MLP neurons of a small language model. Each row is named by its layer, matrix (up: input weights) and neuron, and shows model dimensions 32-223. Each number is 128 + 32 x the weight over its row's rms, rounded and kept within 0 to 255. Numbers have three digits each.
After each neuron's rows, "fires on" lists the tokens most often at its 100 highest values on Wikipedia text that the model never trained on.

L3.up255:057095127120092156107228097194183113168122146114171079124176156130116142084124167171129113128120133105139154106127064162082128138125174171121134180099122151094155151170179152155122169108153114190150108113101156119146128119184077038077153073110141154072105133132143136130162084122074149066063066116091137112105146086114079060162121123121150124183097144083123099118122120106116195139084095141139179098147116155157125175085145144144098126114131100106114119161137149170079138115088110120116106094092122137095162126116191131127193113154148085099159127113107143218147111169142147130
fires on: "."

L10.up529:120121094206121150112147119157148102122144048068107112151140179058093132159132154142128197144201111078146130170082100188138094157144113130146188121107142144147189145142182145104132119139073161090096095055194128138160146104081103208154139062130147165125109131138121126090157097164136181094148121113156118135103095101106140096128128130093150146175120109142110095131144132080187117134111178065123170117112133089137150093125098127164062119096179133112113085137124072119138141058128140130128074122103103192132144127133070128156160108185110185126103179079102157108193142103148125146
fires on: "=", " (", ")", "\n", "6", "able"

L11.up65:124118091097182177145127126112159144121137151096127173183128179158139114145121100128097135075158117106101145150107103082155126211096137154109182106092139133113160096107127103183129116162153078163181144141193176042106134142103119117118134111108145115103031140068189087074146144115082130113107104124098143117093102145163111170095095080086201111157141121159138108132131109092041078118125134113114119199110187068218118123125115145101083112110109194140158126164196126179112141122133137148133141162152092114121133152151152141104095163127092139073185136136145125117121094176152153166
fires on: "\n", " bi", " Gen", "\n\n", "t", "."

L10.up497:178103133132141110102129169124141181101072123162170107184083133095119100101101091170120125160084058101147183158091155084129144115117125138096138146138118130114147112197185130151123115120127110107155106083131137130117068138106104133124117111129173116100119153137179135091131075113162165087107062149156179123166038104121124122169109145110127066144067122126139093081134163101064082124155157128113144145139225129219128054108132086120079116127125085167126094151101160174075118091149158122137091153138166125158105104178168106109101190092107171157162187173132135149114149166152196144
fires on: ".", "\n", " |"

L2.up304:146143103152141148098106089153155114172153113170122115135167146106117028112147104187156089129131092137168151137079161115143083180134137103127167102115143096048172131174156172125128128164083094185118136111142129156108132090129132132103154084132130147120110112144140131092141124141092169087147101075160166103088121134149146071130100110160182135198117139156180116035174107068068094104127204114096128074109169133116158195123201109137150155186102130133148106175114138136167125112028142065101128111106126129176173106154131171116167180044203119119103131072121130131146082173077150135
fires on: " joined", "pre", " movie", " Flight", " Title"

L7.up260:150147163147063139104166130145126138157115120148171056104163176132156154122085143189169132114087121139109151088097171098094138152114162155124147124165144105098203147121161145118115144102126166140159099147138135098105092134130127091115179131165138093166130101069094149134106094162074107171038132109146134134123129140133149131157060136071133127154156103145168187160187022056138189114144123188158117137124093162178065159116130133123103100109182130103199104147121124143169078143083109082021176151123126122159125113146098177098088146119111111126129066137087114130107152103119112136
fires on: "-", "ip", "a", "us", " re", "ly"

L5.up596:045157141165090132190136127118156166105156111157165112162174108132158158101126171119087178201124133185051187135153139176105081130142191127089145116153148093167106107110140152079096135109112126144084170141116132132168173102161120207098143146195135128120122092068098111058146153133131139170184108105120137135066058068120094146144087136126134146224087123125121086091153119102115175081096163093144135121102096166184127165170139121118116091073141133120082117128074134128114106156083135124137148126157129198177169158122114192130123138158153137118075065128141139126058079089122122113
fires on: "ala", "a", "mi", "ns", " fo", "si"

L7.up585:128123085160151202165102084136154151110099125134123139131112196064168135179196096092089130117096137141119154120121059148121132171136170123075163085119153139085126070085107152153162111124087091175144113140172166140125158130099125160164160119091148147107105104073124099002103169145120162129178110138100134084091087141126156126115168155188087112166120139131113119169158081161120086100108138098133196212087095100204109188124124133136107156178094132193177097118060111177123135114142085118093103181176125065082143097135154119105130166132120166111151173112114134145137065177114126185
fires on: ",", ".", "\n", " 17"

L2.up306:081117197146096155122170117148125069096167094124201175173152107041122100130136128101132201169105100170019119105051144087147094098074154153089138133154174052175076117133174129140084174134087125156140156072080096114170177131152092122106098138172064115119139103127136048099224135147125146107131134134133194073144126090121109103184120152133116117137075154119103164116140181148135106113102118134133071117180093165166138152085154105186158128127127142096170176115096074167128066142064129153044120140135101144123097091112145141169123133134108118169102118087118101150136148135110137154
fires on: "elli", "=", "si", "ii", "po", "ns"

L8.up45:151182157177122135149153057117146100151158115164152143090121125140142179123189135151121133078117116125054095138185144092115110151090177141091164161139125105123132122123167122134160161105128123101171102164137134094127197092104142138161146126080151129185123102114174154135111055156121069117085170144119125108129124137151163058143097123124138103163176148120154158143158067143133115136128140088092116150083150073069113170146163175100104130236075148128116063223144137094144154181141114169136098176102114120121143092192094090149107081113087152125192049128070138144080112148129128124
fires on: ",", " it", " we", " they", " these"

L6.up343:117113103110173115123221143109153126128133089103140133181151115114114139126194115178125158137158107125190083105089173104140101164127188170137123216112153159177125123187186141112127133164093073093089140048110188094126154122145105133079114117138193133091099173155073118106163082178110116122114065095069158095103148159121076119139131120135115183148205115108121074104162077082187148176131159087091117148115138117133136181074121129131145145045150098148098091123179134115096161148089136151143130079152079157088114103120096142124124138136111172128110142092133088113148114147104115118
fires on: ",", "\n", "74", " only"

L6.up351:071126133087099127134140123169106158103135109161141148113141134131140151176116095109108115125138046167104084118107096078147089175128162107148197124148197103128061124152153157143138147113071102107103142091156184099114182136138098093116168111114146159103044124166140181137131113135094119126194152076167129116093105130136177126161122065137152111153147153155142112118149063101166077118142200105141126112100148173196136166080147181188141189122087123109138070188129073149128149154094140213099176137091130080107148151122090124116105173125136151111131189142096111120167103152151111140
fires on: "=", "\n", ","

L7.up425:125130159119153178056130160131079097061090103137172116149130142127110172102116098072176120119188092100113140145110148103136085144120139161127155088073080145147102071121205131169143144109049101127110092114105166134127176115138092182136160103180159092134128115128110146107108087135182163148112132085107109127131120095112116133132130152150144132092134177159163147096104135174141039127114168125099079134081173112151078136158154131116146103140085169110151122102144175133063146134158145188130092125169149079162102143157147113070133088095106137176111099118162133128035160175162120118
fires on: "er", "t", "ce", "ve", "hn"

L7.up455:212167072088164135107137103107137105081059136153151147152102163120138075155135092174116109106119086118144095151103121068148151103140119071132123094150086151101160091145110144140134141090161096211114033138157111107154099112144124095115149124191141146099106149157135121091134119120142152075134088085092119125179040151155097112131085095119079087141160120085127142099110110133098095076117112119179172137080202092179141104209083117088119122110110095118131086120083177109167149135141153216143078206138120140094086135147206089085132164104090125136129133123130084127105145195153124201
fires on: ".", "\n", " |"

L8.up234:117124101141060073157108119138144121143108134131149104098139101124128149125192144133110075118153128098124053142117123172110105179104096171129131079101084146095156109098111083099165182071189092180100067043156171094133145117176149176080120155122151141068154160072152194116114041152111162132131129201134130095077129132154121078179174142125115191134141163076130158128129122121101084132164181118153187155111144173161128111167200118118113101131154151108122061147085154102153143148088162168121086081116127135097125095139123144143179151067144098129145097136138109172116149086131131130
fires on: " |", ",", " place", "\n\n", " from"

L7.up153:176149101141149153139165134139105164161095121120167133127142186119060152149149105142170111102170103152096179171051161107120125061169124055110136147120117162102160101160148120111140204100170128174139079087158155136137078121201054083122099085089152120110160158127134105105128091155127142091102125137148115119113054171137108095128102123183080094172168146094109129069086143126137136103125147091190127076093153086156165106119084170103152158130091168143143093211059146126155135138138138153102119152119137082115116177183182183115137139133165128107156113122138088142153117143175132136
fires on: "\n", "d", ".", "ed", "\n\n", "s"

L7.up591:179169084111156160115137096112115122145088146150172152163095167058147115146125109115094104099093048135139146147095128101160131112127162098117146111129095171133162121146103122169104133113143089174078063113125151099162116129116119101125129095158116146111103162129155158099136102116111152092144104119117121154130039145146122102128083144096095072125170107068134134185126109139071080113096102105140130167082194122208124082179105133080121144146121126164105061130098132193168167109149153184132083170129164140118116120206186085088145149092097143124170078157152062103116098189112146183
fires on: ".", "\n"

L5.up330:137121151133161171061141109134132190153081124141127123190141103117157114103125101134144156184109166101143169180101164107119112131163132153123163113095164059085115111107158131126121120164085121170152140139056133138150163126050072133146134102152147160091130129108086155125146066127131150072165184160129184090198107089126109141113120051109159114143115147122193099185132127115072109098085142138131086189192128116160112125084136081116113121050203109057152131104107115145153139141085104164131216119106114133091124122118106150119134134130167117215149100133190057153098182172145128119
fires on: "–", "  ", "y", "sc", "org"

L6.up200:112138148119103167042150144173137128138150120180103116120098177169105168106137166179138117153133122073086137169046144165115143117117160162064126115143083120111147136158114172138104158104129090140134152114176167119110114071116133105121133116178126106115100137078130138113131078173107176120076131162041141098105150140101161131129126124206175136156176135144132115189113125118085155128140115126119145127141139102123080151137107108161102115150137134171136161144151089217142109075118145109148146149123087080114088074108151182101141124113150172074159118105076173159102083128133158183
fires on: ",", " ("

L3.up531:172085147146150132096121146150087074140180157155168121068119087125139119131087136120126168117144097191097114130104111163139089097146114175074141064102132096089130114088071095091145174139059182148139167138162178133022126151140193161072112114150141179160145121156108164090133121172085139124131173131102156113107155122128164135141144162101163122206081133112177073104159127100125112116099190086150159104166053162162175145117172158143148140124099120165139133138142083135158095104084179139090127155154111149113078066109154127142162094133134108102115105120092084116141151176179144101
fires on: "M", " female", "pan", " indic", " ten", " women"

L3.up414:081108159129145145107186167097149113134155130128175114153207121131115085149112066167115165118119169136146171090116120117073082143161108161125168146099132138163146175146135115136135176141110159209122156203062187077104168071114116124151152114141124161109121126125140117137069088091105108105152155201171174097137157095151103136153166113121125093102156154090131073199089122110129149120035169107154096145177108078126130122093092091097195141133196134083153127109107104125102124165103145083131199135148161123062163101085083096128162139116144110199142134146178121155077197166130197119
fires on: "–", "-"

L6.up479:110141172089127184146103064135117100115153148135113122150104112148121111067069117130148103076072133134076141134071113179097136090153196145113101095154125196082162128170134081129113177136166142137162135096151175139094143129105071137043162155089110128128096115111187082147122108151102125086097114172023088092100146093119137115120151156137153171149161148122097110124138098143090178126125146102103157108165159176154120096204080132144101099156103158144146155124156109164081123139154087164128084147050078172121175082149114108097136127159113129089126132049149150147140099117123161131
fires on: ".", ",", " –"

L7.up4:160103087186102133120140124169172125079091159174139117143128106104110190123150136109061137085120153090116116068094129068120098151099141145166158135176096184117121101083126113102130181082109117141106135121088094093139136136115148143158185107104137167127111150155126213106122155115053124067118106192110130112140113170105157088173169097130087171138094130103158120160084117156088157147136131099088105120111155099174057153106161160113088112104103170141144134122123186178126145126145126163127115150149162086135091104192151099132138140081122129153142041207095096147142155177176122151
fires on: ",", "\n "

L3.up0:170138164163098159145108096147118066097073081147178152153161102112117121135141132179169222128109056126071082084136107140132145073092119173084136123118096129185092080151158112154149154136115092118117101083089113070088184138138096189109149120123079124118135105148112124095234151095093104089150179103100146118108130104115109115118175143106124165132078161152136123123140163106175067159119137080105127142149164103102169127085218147117131122156121167138129096189128145132131112124091173154102105169141102143126121134129184164140110117116108135144109109117106123138143130117197135167
fires on: ".", ":", "p", "ir"

L10.up289:088157178129161130121132142111165147107158163122137134138155131129090130137162124140123170138189068109159140160098135139092073165161217157166195117087151148153104090161065144145113140078098112108094150122156177093087172132162111135134189122137178163137114125064116149098132148172068146113156093154130151115074129122125115128125127112056152125155104129138129037196178071178193103130167124150086152163090122071161152183107120154144062168115129159211143145145069095148157192087132133153101082159148106092147147098118148143127074133146115157086147137078098120130168119090163131124
fires on: ",", "\n", " up"

L8.up9:141082112204092089145099107146163102152109145175160124121082134159137166125113156096128105089104145145029051109055105131140114112139117103128118152207165173136100149099120092086187145143101079109110112124138158114128191100152152195136143153140164118172178168150139160105177116167099110100065101131095154123107094129109122151150144084148131143078156153126180135143141177179129165078158150134142193145065142075183143098126163146101134118165146151128072054129126144134102193152123151166077057167144135141126082110172130148106151058093171153145130082140120147124178130117111144098
fires on: ",", " to", "0"

L5.up369:185108117126172130140164134115098161056109182097206101128143142101084134150146109080129169139124127103094129106063205117156163135133144085117104097103128091123166134174187134114120138147058157102119114184083103053166132130112087137107152128125138145198151169124110143118047092163096157115121105091157170181063096173137092157167138066139146124167171145068135151102133126200133133051166179121169021156136161068130095168193128123113161135107183125075135150115168127118107133138105117173075089118139106130119130137174120142142160063131154109146114150135089128130105135157163122107
fires on: "er", "ter", "ing", "ve", ":", "der"

L10.up546:167135108120141165109137141199107193097137123107155133134079153061159109144147078156172126132141056142155152128054158152128059077126116161093129113132136124120146120169101129162100103107079101135136083120123148060086124100114097133097159098163112152128093164139106138073136121126152238083130101136149153112172132128124167085184088114124148144119162109134158127133126157061108071150068128104139072154123132141196084129175112098153156157113154089146136076103112129113132156103164132178118127146117139173140118122182154141156110170091066122126111108166141093115121142155160126166
fires on: ".", " ."